config.toml
head_dim = 64
norm_eps = 1e-05
tie_embeddings = true
beta1 = 0.95
grad_clip = 2.0
doc_mask = false
MLP neurons of a small language model. Each row is named by its layer, matrix (down: output weights) and neuron, and shows model dimensions 96-223. Each number is 128 + 32 x the weight over its row's rms, rounded and kept within 0 to 255. Numbers have three digits each.
After each neuron's rows, "raises" lists the tokens whose logits its output raises most directly, leaving later layers aside.

L13.down188:195193128143138147129148140166188176060062148180170126172176036134098164163133148102136169123077089138138143157129152135136050123101124098151130125150106184109089114160158160171179128083144114085185119130131145109130115087069158089093127125063171118101133142122177131182076153110070135147111185128105128132090058090122171093117152140118147117066111112095109112124131141054152121089174
raises: " doing", " attending", " joining", " entering", " playing"

L13.down863:148148167111129143124112131181164091115075095125080116127117142102097107139168115136154082110096141159089115169125155039138175138166085083118108221090118119140153103137102171152085106097143140100191123143095144144077109137123098176139147142078160107104129145165155135147127193110162098133151117142151094090153132134153156082134132211148119126132086073130127084137118175076162152110110
raises: " was", " is", " had", " has", " originally"

L15.down814:139132062123170143146121196155126128130133181091149131125123136101108154155074109132146134092103135151088140166140086167133105169092069149141145195108149026082165101094114120131148103093155103123169116121161162147134062097079195150135147187116075137118118113155151130123133086060126168158117151125181105090135145153093117129155125131137144146156077113154077089197128096092102123159086
raises: "=", "_", "x", "nz", "\\"

L13.down748:095137078186064120141103162156147103131076136133180114166086149125155145153102117081154163159104132158116060099123119115117114122161165096149084141178067214134124075125172115102122126175122126117131102128159145070142145093178167116118120088129109182152121067089094099172130078095139111178128108141170131123140097103150156090062118158123113143151135104148113160092115181148113079131147
raises: " themselves", " them", " himself", " his", " herself"

L16.down528:160131130111120176101104102115119137045057128165151099096069118121059107092124118102121126166128103145119120138121179111136147139114154120148134229009058046160124122114093144111108137136118119147149141158122108131160084116108118120154103108171120081127155132118166110182188097097150129157157147157141152085167086056129156143048111125114155142112157076176122112058070148098136086079155
raises: ",", " and", " or", "),", "ty"

L16.down296:109171141110127127064151143100144091133104084135124120155103133087158124115082122143091086132142197146187149161075147076139192153079080115183101181187146212123122154146107122110119108104109164140095114101141109138122124129115186132126089142129087071094105157177136148121115116094096165125137166107146135147150123086141112127097115155132168132112114136108150091175169076166155153138141
raises: "mes", "rm", "ks", "gus", "ns"

L15.down475:104138123123144169078108084138140090039105114126117150116112144091160109113124133113133145133109171134200139138096098139100163141148049127132110123206122068132108144087112139184082131106084110142189082070077077087086118114107125091134117140126149164184142096171118124136071188111152170137165137109170129080182161156173132118210101146116147084170122100178076095081148140081117162151132
raises: " began", " helped", " continued", " died", " resumed"

L16.down620:134100086102095135139153113091077042113112155113066118131171160151101106106136129176097113107159149067084132120123128085118145173210178153114136161097217125154112134137139122128132161138166120144105121109123072121137141108067091109080178122084067132082129105159116121102160092162160123100072133101137129163123169192135118160143126128141117129143183167139161120220177167168114141112143
raises: "less", "bridge", "ing", "able", "ling"

L13.down261:156172187129175165116150088108072133108169141171072106080109121119133126141165089192137149159152101115156108110117190073089092168146086121114067122082118122149175110138150131152149148144192132138180113155079126149181147062121128113192137181162063172125137106112115188156090071141079176121096145160143131123126104106126173121155131149124117150091159151162109127089132204170121106115182
raises: "ability", "ation", "ment", "ator", "ities"

L14.down29:118135112140107113136138117117149196105139105130119126180176162094102141136119098040138104164083110137091070137183128138116092132143104098123106077244124159155162034152181151123116082123130112159131095118162159165117143120162122162121117061116159137081129153058085119111122096068151123080146173216166173103131123063094149179097136129132122131133106092142183160127151155139129087109160
raises: " something", " another", " their", " onto", " what"

L15.down1009:163119081071154091100091132097116093145172154123154078076144153149133114137088128144157137184159132091180184118114162160099074149108091099138151133118215160107111156097139073136168109208158113102098169094094138094103183147128152147161186097048092119123157127114094101160160094165094161065047149114114120144119113115192125148173127109095148081097083153128131172115155163203145176110167
raises: "ation", "ing", "ability", "iel", "ery"

L16.down278:136080188125130086154140091147083157150161134155153129233177117163088132168172134134124066037149131133111135105102126110156143156124168137136168121175073203139113115124152138084148077105149138119154086173095161132109128140106115124118108070060142044139126104100126109092125134102101135133071142116104122143120146112126163077110155137151132127134112134082197110143121157116162133093133
raises: " outside", " under", " if", " because", " within"

L15.down934:105150113079195135113121131102050081125159213101129165159116181166086160093145153181127159071133146085170106152158167175149149188132118106104148193155065188150096137141136124124157122114149076122141156113138160105117097105134164134079140171138156174144116152101164094123132105157087100081082137168131155099101045188145096103141147167097138074157098099145103111158095173103130127139126
raises: " 1999", " 2014", " 2003", " 1997", " 1998"

L15.down1017:128123136114168116136108150119119000066107095146173107177093116115114213115089155103156108140103139144147149116096121148111120142090087148177091104118165097104093183093141112148148121151105107116183142097148091081105118143060132092148143120030131172140142114104142096173111140124141148107152148169125114094182117124103094162181125166109134094131142148147075111099185139112088136110145
raises: " operate", " receive", " hold", " carry", " win"

L13.down709:099133097114150090128132119169098140123116144156122115150116113082167157096159155161130095127188112127152160115152109064153138158118110107045125132145142232131150164165126116168123142152115178098182072177155186135152073037137098143118097197186169097174136129216081086121112152155122151128130100078144128080099167109108166088111157110145100169096165163144089160137126066109061184088068
raises: "\n", " industry", " matter", " Furthermore", " This"

L14.down243:118153134144118108110078102134144092108132109121071082152124146096192116120109094098144170143106139088109159137102152100112111120147115182193120167052188097122178121098146110124109110170141135100153136111120119155079171118099064183169172077144117182079093100112192128203136126125073084105099198125158063144119095143162097090169116146126117148167152178091108093109112144123132124146098
raises: "ant", "ac", "ation", "arra", "avi"

L13.down199:181165125134114056134146057111153083144133162154081138155087117138151153147140159070117177162122134101137122159160163167080136100113064090099087110118147183146108111094106137107111175137200166124135153128105122110138120112156087134158202151051074130125145120095054129157103082138132130031152121174124132090115110140134175103111120092227132135145135107111094115136147123161106108132140
raises: "ful", "ated", "ably", " their", "ating"

L15.down63:153120169107114140169098180148062161121149134096140133154200170165080123130153149177125113126122156154053069104149162104106106140161207161164149241088173133110164142109096135075203091089175108160063069149125082204092137137095124105113134150060130157081112137102140148142119068130120125105144134143127116178126101122110148126077126123141173117134053083126117101148166151123186150147130
raises: "93", "94", "92", "46", "78"

L16.down64:055112013145096131108113126163124138166168159117115168095115187157124086155127121181167131140138108096162099101169084109166125107114112131114149117160073156120151106112133104107083093138171225104153111119167155176085165136162128132111134088119150126064146163177121104082112136133107141120049072114131094078080118142071185141139119123169130131100084151134082096169124122160158124143133
raises: " time", " age", " direction", " days", " date"

L6.down938:120128133107126100098178136079099130142113132188160135143121081082118030198128101139074147136130131133099110098125164147122134138184090126178169152169087146066145133093139099132113153145109150095069155105132097130079145115139176098130143117132160151170123184096116097120090129172127141106086144105144095165132046108114116114136116123160114127091125162082132117114085065116070154170126
raises: " Density", " chronology", " Location", " Genus", " see"

L13.down535:096152178104134158163182154163155097143128150125187127126106107163151114108132097073102111156087125166133098127086155069181083109168147116170088171125122055097080128118142130181142103120097125161145108134120135159089108146090088115076147121162113150163128122152139136099161090083164121149098112137182139127131090155110084142110139152104165154128111122093095124076132177102134147126097
raises: "tri", "cle", "que", "tre", "tr"